Part of a small language model's weights: vocabulary 1024, 8.1M parameters.
MLP neurons of a small language model. Each row is named by its layer, matrix (gate and up: input weights) and neuron, and shows model dimensions 16-79. Each number is 200 + 30 x the weight over its row's rms, rounded and kept within 0 to 999. A neuron's up and down rows have the sign that makes its largest values positive.
After each neuron's rows, "fires on" lists the tokens most often at its 100 highest values on Wikipedia text that the model never trained on.

L4.gate140,196,252,218,152,159,209,178,210,164,185,186,183,174,238,238,201,192,181,215,226,176,277,195,201,227,219,225,207,165,191,205,233,229,162,201,175,234,239,255,186,152,201,172,175,268,272,183,206,179,184,203,223,187,162,160,217,238,199,204,174,160,199,189,229
L4.up140,197,200,170,235,185,216,181,191,190,181,224,158,167,222,151,191,184,218,266,157,170,200,204,205,175,247,178,218,208,189,176,186,163,210,239,122,191,195,211,263,206,136,214,221,178,273,176,181,183,176,212,223,221,144,167,223,249,234,203,245,129,203,229,186
fires on: "in", "as", "ay", "ad", "j", "ag"

L5.gate220,198,227,183,186,244,216,171,172,202,258,240,184,188,215,212,245,183,191,166,204,184,224,225,178,212,204,216,228,199,265,167,195,170,196,230,178,250,164,254,213,179,236,144,194,202,235,225,216,196,210,133,172,179,204,168,186,211,204,191,188,200,194,197,128
L5.up220,232,186,195,237,174,219,195,219,193,231,200,152,255,153,232,201,236,249,246,232,190,183,186,203,244,213,212,197,149,184,237,244,245,255,192,232,200,173,243,186,253,197,155,263,225,211,213,260,140,168,195,149,174,212,189,249,219,255,206,205,192,184,242,187
fires on: "y", "w", "s", "e", "re", "id"

L4.gate298,213,173,190,198,184,160,233,218,194,192,254,226,209,229,133,177,191,241,219,231,248,151,186,201,180,208,151,225,265,149,198,92,158,203,223,188,189,178,269,221,181,188,206,187,212,204,220,204,161,170,191,150,158,163,175,212,242,186,212,220,268,219,176,196
L4.up298,239,206,203,202,199,221,164,223,159,216,186,196,209,178,199,191,246,216,228,223,187,148,160,211,158,205,199,200,164,196,156,196,197,143,230,188,151,138,195,172,175,221,165,147,166,222,175,210,188,185,205,199,178,198,259,205,253,195,195,176,186,245,235,192
fires on: "A", "L", "W", "O", "es", "D"

L5.gate447,205,282,212,213,237,163,204,209,197,213,171,210,217,217,175,231,212,240,187,255,218,209,195,245,203,220,224,252,187,213,224,182,134,169,128,180,198,183,172,207,154,198,212,192,221,214,199,219,194,222,148,164,178,171,186,166,242,191,259,233,214,245,195,220
L5.up447,171,181,239,198,199,198,204,182,176,193,213,154,206,226,159,241,225,212,206,202,209,230,211,269,210,205,215,191,195,243,185,224,146,194,226,194,210,183,200,238,183,195,201,210,222,147,184,174,173,239,223,253,185,207,208,176,199,199,228,231,213,197,195,154
fires on: "he", "it"

L2.gate504,185,229,176,223,208,221,235,244,139,217,201,228,193,157,258,226,213,180,210,231,222,181,172,194,192,196,211,196,234,231,194,248,233,172,253,226,203,199,209,170,204,242,145,192,192,224,208,194,196,216,216,138,186,195,197,158,205,240,174,222,168,204,167,236
L2.up504,159,193,202,268,226,258,199,224,234,227,195,196,182,213,217,187,244,222,194,181,182,198,209,176,229,152,156,201,190,233,210,239,185,191,190,203,246,236,183,221,222,201,167,167,205,159,191,203,147,239,181,171,157,197,149,200,230,225,189,224,204,167,166,215
fires on: "″", "′", "{", "od", "n", "\n"

L5.gate28,194,233,213,212,176,177,201,173,234,198,253,210,193,218,199,156,106,152,201,233,164,177,234,176,183,195,176,179,209,204,141,214,162,171,157,217,181,220,205,147,197,248,175,174,191,219,274,209,143,194,203,191,225,202,215,151,238,124,178,198,190,212,205,164
L5.up28,220,219,200,180,227,225,174,195,198,228,185,181,212,226,209,179,211,182,173,143,182,195,250,169,206,216,175,220,250,165,243,210,153,170,221,184,183,217,171,197,224,215,232,228,187,165,241,206,262,160,215,207,194,223,210,207,182,243,213,164,231,168,230,197
fires on: "le", "a", "on", "in", "ter"

L5.gate37,203,187,177,203,154,225,165,141,237,166,221,258,188,197,246,216,239,167,225,208,188,173,218,152,235,139,198,272,167,188,258,182,232,234,206,251,170,234,205,231,218,158,172,272,264,229,196,157,201,191,245,176,275,140,234,208,147,192,203,181,200,190,219,197
L5.up37,260,214,198,257,193,205,222,227,211,192,171,214,218,194,187,193,190,154,200,264,223,197,223,250,192,172,170,173,173,184,209,212,192,162,197,216,191,276,262,162,157,256,148,166,269,282,210,240,210,249,218,182,243,247,182,205,164,184,184,224,207,166,219,186
fires on: "iv", "om", "and", "ass", "res", "ter"

L4.gate317,161,151,243,202,187,186,162,258,226,182,186,240,164,175,158,195,172,220,203,197,224,153,236,181,187,237,181,164,219,235,215,180,213,246,185,172,264,248,176,184,225,172,233,220,235,253,189,170,232,220,157,198,231,167,141,173,219,156,201,193,226,173,214,130
L4.up317,176,217,204,208,210,188,189,272,225,193,160,200,216,226,181,227,205,238,200,223,209,161,217,178,220,161,229,174,205,251,203,215,161,159,214,184,213,210,180,246,141,177,206,201,229,209,164,160,170,209,205,188,147,180,196,204,175,189,225,186,186,210,199,232
fires on: "b", "e", "c", "n", " e", "qu"

L3.gate406,155,142,248,167,198,157,174,127,177,274,214,172,200,260,197,246,216,209,162,194,231,232,201,142,166,148,172,238,194,160,224,195,216,198,185,210,190,192,211,143,197,166,186,223,153,213,188,220,196,177,191,249,196,224,213,206,112,166,161,126,169,195,211,201
L3.up406,255,204,232,188,192,180,133,204,191,215,162,170,226,220,210,202,240,182,203,225,185,219,200,197,221,238,184,139,239,220,242,235,224,143,206,211,154,209,171,139,194,195,205,231,223,275,121,169,208,222,178,226,142,232,162,235,207,198,167,174,182,215,210,198
fires on: "p", "il", "P", "ing", "ed"

L5.gate116,219,217,193,208,225,191,209,135,232,184,189,185,197,211,188,226,189,243,250,186,177,193,205,195,210,211,177,232,227,207,243,224,230,188,277,170,215,168,206,145,200,213,178,204,170,229,209,225,198,179,226,163,223,187,172,186,186,234,201,194,166,234,231,182
L5.up116,158,129,194,193,214,256,193,204,213,208,216,214,243,195,231,125,199,264,195,147,220,189,159,196,222,226,187,189,200,205,221,203,178,192,181,159,170,178,211,208,180,229,163,205,230,220,222,233,192,230,137,158,169,185,212,192,226,217,166,189,199,207,232,253
fires on: "ut", "ect", "e", "s", "y"

L4.gate177,182,200,176,215,135,137,156,191,192,123,175,214,212,170,177,241,187,200,181,237,222,186,180,182,147,189,233,181,230,247,154,226,261,176,189,181,251,235,223,222,168,169,222,191,232,196,194,239,180,216,165,158,224,189,202,211,176,177,213,210,138,206,221,210
L4.up177,188,174,180,254,214,195,218,246,230,209,219,228,170,220,157,192,196,214,176,198,207,166,217,215,174,212,212,195,217,227,202,178,191,175,141,165,189,221,188,237,190,211,237,214,183,245,213,128,248,186,217,211,193,185,184,154,174,171,151,142,174,167,165,203
fires on: "se", "c", "res", "her", "et", "b"

L2.gate226,188,225,231,194,162,267,143,220,214,163,185,210,179,150,184,223,216,198,196,205,174,190,189,218,174,243,208,219,216,208,203,200,217,238,171,176,277,250,244,214,179,204,163,185,220,217,195,173,185,208,185,162,207,201,161,225,224,173,161,182,174,174,212,181
L2.up226,148,192,146,203,201,231,213,192,184,184,225,175,201,162,216,204,173,174,214,197,198,192,256,178,150,224,196,205,203,261,208,167,240,270,193,177,242,166,218,210,234,202,164,198,193,181,273,194,180,208,198,140,206,111,174,192,231,224,212,223,198,202,194,247
fires on: "so", "y", "h", "le", "d"

L2.gate37,183,188,226,176,187,168,217,193,210,218,217,127,168,248,233,223,140,198,195,204,211,249,185,190,190,199,234,171,155,203,164,237,254,218,226,170,144,168,236,199,278,215,196,230,189,214,196,164,186,191,272,258,194,197,201,167,158,180,250,230,205,212,185,210
L2.up37,159,132,172,177,219,163,207,165,201,213,189,134,241,204,210,132,169,240,184,168,251,210,176,175,179,206,217,184,140,184,189,204,275,240,248,210,206,193,174,231,237,211,183,242,189,249,275,282,166,182,198,197,146,236,157,191,189,218,174,255,210,227,197,220
fires on: "t", "l"

L5.gate163,186,223,189,195,169,241,216,213,225,196,158,179,241,159,193,177,223,230,196,219,177,200,163,227,228,243,185,225,196,220,202,157,230,186,202,174,236,212,199,170,175,209,164,208,213,258,182,197,169,214,165,181,173,170,167,185,224,223,178,214,174,173,263,251
L5.up163,200,238,193,182,236,240,197,227,193,164,207,187,167,160,192,139,234,198,181,235,212,229,184,218,203,237,186,229,216,172,182,127,238,220,223,206,225,186,202,199,227,262,205,192,157,230,254,223,174,207,205,184,158,223,220,169,205,197,147,207,233,160,197,228
fires on: "g", "d"

L5.gate245,191,192,241,212,241,199,109,149,180,159,194,222,202,210,214,220,163,158,240,193,207,196,185,189,180,168,209,155,172,223,200,193,234,196,200,205,144,178,233,180,210,225,212,217,196,190,243,204,209,189,191,188,169,216,210,183,160,192,204,214,221,241,202,215
L5.up245,190,208,233,246,184,207,229,184,191,208,180,199,165,192,201,165,226,175,200,207,175,158,161,150,150,160,206,219,209,198,145,225,190,185,234,248,228,275,235,260,225,210,210,197,193,249,201,193,254,132,191,202,240,251,210,223,196,192,150,201,172,177,174,246
fires on: "and", "end", "os", "y", "e", "om"

L3.gate304,167,210,242,225,204,200,175,257,192,233,206,212,175,247,230,211,184,199,197,198,149,156,221,188,179,180,192,235,170,198,197,188,205,214,251,196,201,202,183,205,225,238,229,202,146,212,190,186,169,216,214,218,234,179,206,275,200,220,163,179,258,185,201,184
L3.up304,198,179,200,212,200,187,205,191,152,189,165,190,197,213,191,196,206,193,156,232,209,251,187,238,186,191,237,217,240,189,200,179,221,208,197,195,203,180,232,221,228,200,241,164,197,225,159,180,208,204,238,211,232,187,233,179,208,205,170,182,217,232,181,257
fires on: "g", "is", "ort", "ed", "ur"

L4.gate474,191,186,213,226,150,185,169,180,175,185,188,191,181,243,220,205,179,229,188,232,229,194,225,175,208,136,234,153,238,226,268,191,208,202,218,174,179,193,148,195,238,218,215,230,149,214,236,164,167,214,233,242,158,154,232,178,185,242,231,203,180,217,170,233
L4.up474,195,198,222,219,197,140,240,223,187,163,254,212,222,144,222,187,175,227,188,169,217,180,201,169,182,209,183,235,214,176,232,191,232,228,225,182,217,206,148,155,215,261,175,182,211,210,260,151,171,245,268,228,130,189,233,176,221,244,226,222,206,224,197,223
fires on: "ot", "t", "ro", "r", "or", "el"

L5.gate338,220,205,150,217,231,185,285,174,203,192,140,151,166,228,211,231,225,185,185,220,184,231,147,229,208,260,152,201,223,192,248,198,207,243,176,248,168,219,267,218,199,152,200,241,195,194,192,171,168,200,198,152,205,156,176,207,131,250,240,228,219,202,209,232
L5.up338,175,199,198,190,198,197,163,145,163,194,184,192,268,184,210,206,194,170,232,198,162,216,244,235,210,207,271,212,153,209,204,206,201,193,171,175,241,163,166,232,187,207,209,205,186,157,185,180,209,167,172,208,271,195,233,245,204,235,212,205,192,189,211,262
fires on: "ar", "ation", "al", "c", "ical", "ow"

L5.gate259,157,209,143,209,198,210,199,204,150,252,170,245,135,236,231,180,171,143,177,173,198,191,179,156,133,202,231,181,208,249,169,200,150,145,160,219,139,226,180,172,187,224,180,179,148,175,187,232,184,192,231,210,260,232,123,221,201,201,184,193,215,188,196,220
L5.up259,175,243,202,184,228,199,198,204,160,232,231,176,210,219,251,175,186,228,228,203,184,178,233,175,221,184,203,156,162,189,138,199,193,169,223,225,177,176,193,183,212,222,229,172,204,172,181,221,196,178,239,226,300,247,218,190,200,234,206,195,199,234,217,186
fires on: "ing", "el", "e", "ch", "w", "ation"

L4.gate132,255,157,177,203,207,236,208,185,220,217,161,165,231,213,204,236,176,197,178,209,148,200,219,166,188,177,212,170,186,196,180,212,225,214,172,247,169,230,196,201,212,181,153,216,170,190,217,263,195,230,160,215,244,163,163,196,183,233,199,227,248,169,221,223
L4.up132,235,251,157,176,167,208,193,219,208,254,196,178,253,212,227,190,200,182,189,211,178,144,266,192,202,222,205,274,186,152,206,200,187,186,169,236,208,225,238,186,247,184,223,241,170,153,220,205,187,176,211,215,222,220,220,201,193,226,209,223,190,175,211,190
fires on: "ation", "ric", "on"

L3.gate293,185,224,196,239,227,253,262,188,151,214,193,225,239,215,214,195,158,216,229,193,194,227,185,184,232,230,222,214,219,169,119,177,170,165,205,148,182,171,227,217,163,227,171,241,184,220,186,206,151,179,214,251,139,145,173,248,192,258,235,180,181,202,224,241
L3.up293,220,233,209,267,178,184,184,187,208,223,184,149,213,239,219,124,208,220,213,176,144,214,169,143,164,193,150,228,183,212,213,208,143,177,213,204,165,204,167,182,258,159,219,180,211,225,223,217,196,176,233,227,132,200,218,213,217,185,207,250,248,244,223,191
fires on: "s", "um", "/", "ed", "as", "ad"

L3.gate76,139,216,194,271,174,222,216,223,185,201,183,180,175,214,248,201,234,223,225,185,225,181,211,231,217,159,220,240,274,154,153,172,237,186,228,156,218,183,186,230,178,181,241,208,172,216,174,173,213,178,149,182,162,128,164,162,153,269,217,227,209,226,219,213
L3.up76,176,232,176,221,211,197,184,152,215,196,209,232,202,196,202,175,240,173,197,200,184,190,216,194,207,208,180,182,170,184,174,242,201,190,212,159,210,119,175,198,132,234,237,168,198,202,208,195,152,161,211,183,204,169,219,234,222,230,221,144,255,199,232,226
fires on: "ing", "en", "el", "at", "i"

L2.gate337,225,228,201,210,152,246,174,191,228,186,220,205,223,196,189,204,216,208,178,215,216,172,237,239,238,191,257,204,236,226,266,197,229,210,186,241,242,209,215,188,173,212,191,183,210,205,183,163,220,169,181,228,186,190,195,290,236,239,225,196,101,183,217,164
L2.up337,239,251,197,178,191,198,208,217,152,199,180,216,156,154,189,209,189,156,192,200,199,175,236,197,196,193,203,200,170,185,199,221,215,174,184,208,218,222,204,152,211,205,176,183,241,155,208,247,207,255,189,184,173,233,212,237,257,154,148,239,158,186,235,179
fires on: " ", "l", "r", "T", "h", "o"

L5.gate397,223,129,207,198,187,161,150,223,194,190,151,147,234,185,188,190,210,250,209,167,175,215,228,175,179,213,261,252,186,174,195,182,221,191,203,194,144,228,204,180,224,169,210,239,208,183,236,209,135,210,207,189,173,221,148,161,184,189,282,222,187,163,228,210
L5.up397,222,157,207,212,238,206,172,225,184,205,194,174,258,236,186,277,198,233,207,131,172,213,222,227,172,209,248,214,274,231,147,175,197,191,161,216,156,202,187,154,216,188,183,196,214,188,221,149,151,250,196,300,210,197,269,193,179,243,211,122,231,207,185,211
fires on: " The", "d", "k", "z", "s", "ch"

L3.gate246,189,248,177,154,201,195,171,175,207,195,192,227,222,267,192,202,227,226,217,206,208,156,198,232,213,198,200,187,221,187,140,221,166,194,191,165,234,211,235,205,221,179,186,192,232,235,230,180,135,196,217,144,247,161,208,221,231,219,225,166,191,194,159,141
L3.up246,216,213,152,207,238,181,230,219,199,184,244,155,162,194,265,175,197,207,147,187,234,204,216,182,191,169,207,187,208,196,188,221,227,246,205,176,183,178,211,175,209,250,133,136,220,194,228,216,235,205,183,205,211,195,257,155,216,138,176,199,145,235,167,190
fires on: "and", "ch", "ter", "n", "ap", "b"

L3.gate387,162,206,201,196,233,205,181,206,223,194,192,150,202,256,191,184,166,226,177,209,162,196,248,202,204,189,190,168,174,205,221,149,205,178,220,192,221,134,162,262,215,172,204,237,172,180,209,132,169,232,173,204,157,148,254,207,146,266,217,190,137,195,239,123
L3.up387,193,190,229,192,216,163,167,242,212,209,192,172,190,280,210,182,213,213,197,178,183,137,196,246,188,206,162,258,124,238,160,238,211,175,221,231,184,152,179,181,162,219,210,224,148,165,252,207,158,226,209,175,209,181,204,230,186,194,237,217,186,238,246,184
fires on: "el", "ch", "g", "t", "at"

L4.gate302,187,183,191,194,236,179,172,135,190,161,150,173,150,228,220,168,192,193,182,199,240,170,216,216,202,213,231,212,166,152,222,177,190,210,166,174,230,203,232,217,182,218,141,226,174,200,224,236,242,191,183,191,168,271,172,215,135,187,190,193,198,262,209,201
L4.up302,218,192,172,195,143,231,202,162,217,197,209,203,230,119,203,210,197,229,247,225,250,209,215,195,175,199,168,209,170,212,172,219,234,187,163,191,200,156,219,203,161,244,230,210,187,212,205,236,201,128,192,202,153,160,222,213,173,222,176,221,152,179,223,226
fires on: "es", "l", "w", "s", "r", "ar"

L5.gate372,177,195,205,159,203,194,202,200,171,180,225,151,154,229,131,214,182,147,159,212,178,203,165,240,220,183,226,241,192,157,222,185,199,216,186,171,202,198,176,202,207,222,245,222,181,226,161,183,175,187,163,188,130,199,193,237,223,227,234,282,197,173,239,157
L5.up372,189,170,212,202,156,196,229,147,223,245,152,231,164,237,237,235,213,150,184,186,179,194,188,219,170,197,222,165,228,209,225,186,190,173,228,205,146,207,202,180,197,223,188,185,148,214,143,172,188,208,164,275,260,231,179,234,201,266,206,210,191,179,218,179
fires on: "h", "t", " at", "it", "th", "ion"

L2.gate328,197,182,178,204,162,215,201,268,150,154,207,260,249,189,179,182,252,182,221,260,209,144,211,235,198,161,238,217,182,243,245,184,237,196,197,157,181,235,210,200,245,197,195,182,240,209,245,200,150,220,170,247,174,197,194,207,192,205,204,180,139,188,212,202
L2.up328,234,174,190,197,120,224,135,189,160,163,233,238,201,193,187,218,263,203,248,214,232,181,217,209,216,184,245,170,236,202,195,231,215,176,197,191,170,187,187,184,209,213,223,142,195,177,195,162,194,216,205,236,169,217,203,257,159,176,171,155,161,216,232,212
fires on: "r", "l", "L"

L5.gate405,199,221,211,205,126,216,236,235,200,209,193,211,224,210,173,198,211,228,183,171,130,167,263,200,183,190,278,176,223,234,204,187,244,233,230,158,219,212,220,210,203,185,210,235,195,219,209,149,203,192,164,162,205,179,181,217,207,211,227,200,173,235,249,180
L5.up405,169,156,198,202,192,192,204,181,182,238,181,193,215,213,207,158,224,157,174,170,210,206,285,186,196,203,175,165,183,233,183,174,230,192,216,211,203,140,233,235,149,212,193,168,198,222,208,180,180,159,118,235,214,186,204,153,219,248,152,202,209,237,233,209
fires on: "w", "i", "el", "h", "op", "on"

L3.gate234,213,162,213,186,208,148,176,175,181,161,212,152,192,221,240,244,203,261,146,137,180,218,190,186,210,163,218,239,238,187,173,169,212,153,259,192,185,188,224,183,185,261,189,251,183,203,149,214,204,202,215,214,222,169,159,197,160,150,227,158,239,206,244,181
L3.up234,252,230,214,212,220,208,156,270,160,209,242,196,191,229,200,224,172,221,178,205,204,192,203,193,198,164,124,218,242,215,173,186,218,200,193,184,130,185,201,161,227,265,154,243,183,217,195,193,212,198,208,226,178,176,160,170,209,163,180,197,207,220,215,228
fires on: "ing", "s", "t", "ce", "ed", "ch"

L4.gate307,242,232,214,203,229,207,208,219,218,201,167,169,172,253,229,192,249,196,215,237,221,177,159,154,213,171,216,182,222,205,190,182,180,211,145,230,238,262,243,195,228,196,228,211,171,194,257,202,181,200,192,273,164,209,197,222,165,207,232,164,228,187,158,170
L4.up307,190,187,171,158,212,181,197,217,193,250,193,153,192,216,195,216,162,176,171,218,158,218,194,185,244,216,233,210,200,180,185,235,219,203,203,225,226,223,246,201,213,212,240,245,208,163,190,266,171,199,189,235,256,225,195,195,176,217,145,206,200,210,172,210
fires on: "ter", "y", "v", "en", "om", "on"

L5.gate17,239,266,209,277,217,155,198,190,203,204,200,217,197,247,218,177,196,182,211,243,227,280,191,235,215,253,185,241,236,193,289,196,142,234,164,213,196,194,211,249,176,180,201,181,145,175,190,219,187,197,157,152,173,199,247,195,220,197,208,166,194,205,199,227
L5.up17,166,158,240,209,231,206,190,208,177,143,192,193,167,185,227,192,169,205,213,186,204,218,182,216,212,171,217,200,166,222,226,195,208,237,165,181,209,217,216,203,223,228,174,190,192,192,243,237,165,223,157,241,182,210,215,153,168,172,152,200,203,193,194,191
fires on: "s", "man", "is", "he"

L5.gate213,182,207,195,181,208,246,221,167,158,190,213,196,172,231,181,134,217,224,127,224,184,179,186,201,145,236,196,229,226,213,195,192,213,159,216,218,178,238,155,180,236,161,181,156,193,244,247,178,172,194,210,237,221,206,193,138,218,203,184,191,193,181,245,185
L5.up213,214,231,163,199,268,197,205,222,165,193,208,245,191,173,195,163,207,259,215,204,198,193,239,207,199,239,253,203,234,209,188,234,219,237,138,236,108,201,235,186,194,186,201,166,164,198,232,211,172,221,226,158,134,190,133,196,184,257,204,169,228,203,182,223
fires on: "e", "us", "or", "el", "al", "th"

L3.gate446,245,227,193,191,197,217,200,185,235,221,180,185,190,216,219,273,217,170,185,198,183,254,164,171,233,183,197,171,165,247,191,222,228,168,147,190,174,178,212,254,103,187,224,239,152,203,194,138,225,215,194,233,204,218,180,235,223,266,237,214,238,238,244,172
L3.up446,238,204,192,154,240,219,173,183,184,246,193,162,203,210,149,209,141,242,197,243,220,209,162,181,172,196,193,157,246,195,170,184,184,219,223,185,177,222,203,170,155,194,234,177,110,171,236,186,196,181,198,182,190,207,187,228,242,167,202,200,246,182,232,153
fires on: "n", "y", "qu", "s", "ill"

L4.gate195,168,194,184,223,203,201,175,210,193,202,197,224,235,260,256,181,159,260,274,225,196,181,228,230,156,194,227,175,226,178,194,201,187,232,188,224,198,194,234,240,224,190,229,184,204,252,237,184,219,222,158,220,214,219,190,209,166,160,198,183,163,227,223,154
L4.up195,156,221,201,181,203,158,207,195,163,180,237,180,220,240,191,203,233,182,171,170,245,199,236,187,175,205,234,233,236,185,213,181,215,198,170,204,189,269,209,230,214,180,188,189,209,248,227,238,204,212,261,203,228,212,219,189,197,127,207,245,240,229,185,171
fires on: "is", "b", "h", "ch", "n", " was"

L4.gate325,247,239,149,223,161,221,229,197,169,165,186,267,228,187,152,193,224,237,205,175,181,253,222,159,205,219,225,241,172,243,195,222,221,219,226,231,225,213,238,190,172,210,229,233,166,244,147,216,222,214,214,103,232,216,247,197,138,192,227,223,240,180,213,190
L4.up325,208,265,214,219,215,185,219,220,190,178,207,226,231,161,205,193,254,253,218,174,202,217,224,200,197,149,190,211,155,219,196,225,205,181,268,130,168,232,209,180,173,234,192,194,177,241,186,214,208,185,199,184,230,194,222,185,158,221,197,193,178,247,179,186
fires on: "n", "t", "le", "iv", "ter"

L5.gate472,188,251,209,185,237,186,191,190,158,214,207,209,154,218,219,237,184,191,160,218,199,180,175,209,196,176,183,225,223,170,217,157,222,143,188,170,196,210,172,230,147,184,198,210,226,191,163,260,197,184,224,184,202,184,203,198,184,243,138,224,244,186,242,180
L5.up472,197,238,172,202,209,244,197,177,217,239,172,198,165,232,213,167,238,249,248,219,196,243,248,223,205,200,223,232,189,188,185,124,195,147,201,188,192,177,222,184,174,177,225,228,111,211,198,214,125,140,184,188,176,220,260,159,200,205,190,184,239,209,202,210
fires on: "ing", "it", "ly", "-", "en"

L3.gate112,216,185,211,169,184,208,248,186,251,200,185,233,192,266,214,263,150,176,185,258,202,208,225,157,219,193,206,204,123,158,212,192,196,196,221,262,194,244,249,261,164,163,173,269,127,189,194,217,173,198,134,106,197,207,164,246,187,200,217,174,168,194,228,197
L3.up112,156,178,226,177,204,192,213,148,237,236,182,189,213,236,226,168,124,191,240,248,207,242,191,203,198,184,224,190,167,124,225,202,217,206,195,248,202,288,239,190,187,159,246,202,120,215,202,211,172,227,130,153,176,233,190,243,174,180,193,191,197,196,244,182
fires on: "t", "n", "end", "it", "on"

L3.gate73,201,149,178,162,157,214,157,183,187,185,229,219,155,208,233,218,191,159,175,172,170,220,194,195,185,173,182,235,152,182,178,182,212,203,170,187,186,180,153,220,236,219,176,194,210,212,158,213,170,213,237,188,195,219,216,178,217,231,196,226,186,195,172,210
L3.up73,128,233,169,189,206,154,208,177,197,192,205,207,179,184,188,186,173,227,195,113,183,205,133,216,227,171,241,192,163,174,255,196,210,174,225,179,205,189,192,214,155,186,201,234,258,155,253,223,185,176,181,138,148,259,208,229,128,222,185,270,253,254,191,194
fires on: "at", "t", "e", "un", "ak"

L4.gate452,184,235,191,221,196,128,200,242,233,217,230,208,191,209,222,195,178,219,177,215,175,181,158,208,233,234,161,182,213,219,201,236,204,179,159,178,215,224,188,197,173,162,210,234,239,206,180,238,194,191,188,174,197,261,221,242,175,199,180,215,212,154,229,243
L4.up452,168,226,215,128,242,160,176,202,269,188,194,253,192,142,159,235,236,263,226,240,213,223,211,204,223,184,193,235,187,187,209,205,169,167,187,184,202,213,185,190,161,182,240,179,204,208,215,218,216,187,234,145,214,174,258,210,253,245,203,133,201,158,154,179
fires on: "er", "st", "ie", "g"

L2.gate176,192,217,212,224,233,198,234,202,193,221,252,164,265,188,152,256,237,160,191,226,192,192,193,187,205,193,166,189,267,203,207,194,183,186,176,218,225,248,219,230,166,206,99,194,245,206,162,220,211,201,171,164,160,233,190,178,211,224,186,235,187,202,214,183
L2.up176,228,232,191,216,204,192,244,171,199,265,204,206,177,236,187,208,211,165,199,212,178,171,183,175,166,187,169,249,226,162,226,226,221,222,179,211,237,220,210,230,196,172,145,242,168,178,171,175,200,183,145,191,206,268,157,211,165,177,177,226,185,213,195,207
fires on: "°", "″", "′"

L2.gate356,204,190,165,209,167,201,153,162,148,191,225,187,174,180,159,211,185,215,187,199,245,245,194,264,154,210,217,145,220,159,137,210,170,220,215,234,166,224,220,136,195,240,183,219,241,233,219,194,247,185,202,162,184,225,241,187,271,185,226,212,223,203,222,170
L2.up356,135,195,217,160,207,129,176,182,194,187,199,256,244,209,187,185,235,211,234,170,228,149,142,217,229,158,189,170,159,158,191,187,194,180,195,189,221,203,236,162,218,222,227,207,226,175,206,166,210,190,215,191,209,227,188,214,182,224,161,167,220,178,165,221
fires on: "t", "w", "A", "s", "an", "qu"

L5.gate493,212,188,222,167,191,207,168,208,205,209,221,220,154,166,205,233,218,127,236,196,204,166,266,178,163,231,221,206,112,221,219,230,165,229,211,251,165,190,183,225,216,192,203,142,222,173,247,196,248,149,154,235,195,190,182,226,188,177,207,194,162,257,205,195
L5.up493,204,206,191,151,210,252,233,211,195,152,246,240,201,164,226,197,231,161,220,179,190,225,200,214,151,226,157,188,141,225,244,249,179,181,199,186,237,204,153,247,218,238,226,166,209,175,239,228,187,246,188,213,154,242,184,255,176,179,215,183,226,191,236,196
fires on: "o", "h", "\"", "m", "'", "y"

L5.gate271,217,221,186,225,205,189,150,236,203,158,183,222,244,169,221,168,222,206,171,261,197,231,176,159,164,223,162,151,163,228,190,234,216,167,182,200,164,197,203,176,152,260,273,209,199,221,216,146,233,185,201,200,145,210,154,212,227,179,194,165,204,273,223,180
L5.up271,170,202,190,242,201,201,215,173,205,191,190,165,213,191,188,211,213,285,230,211,195,198,182,169,159,208,163,116,195,250,174,201,195,205,216,215,242,197,215,196,131,235,249,190,254,205,163,243,240,175,199,219,198,224,211,228,222,200,191,191,215,206,221,197
fires on: "w", "n", "y"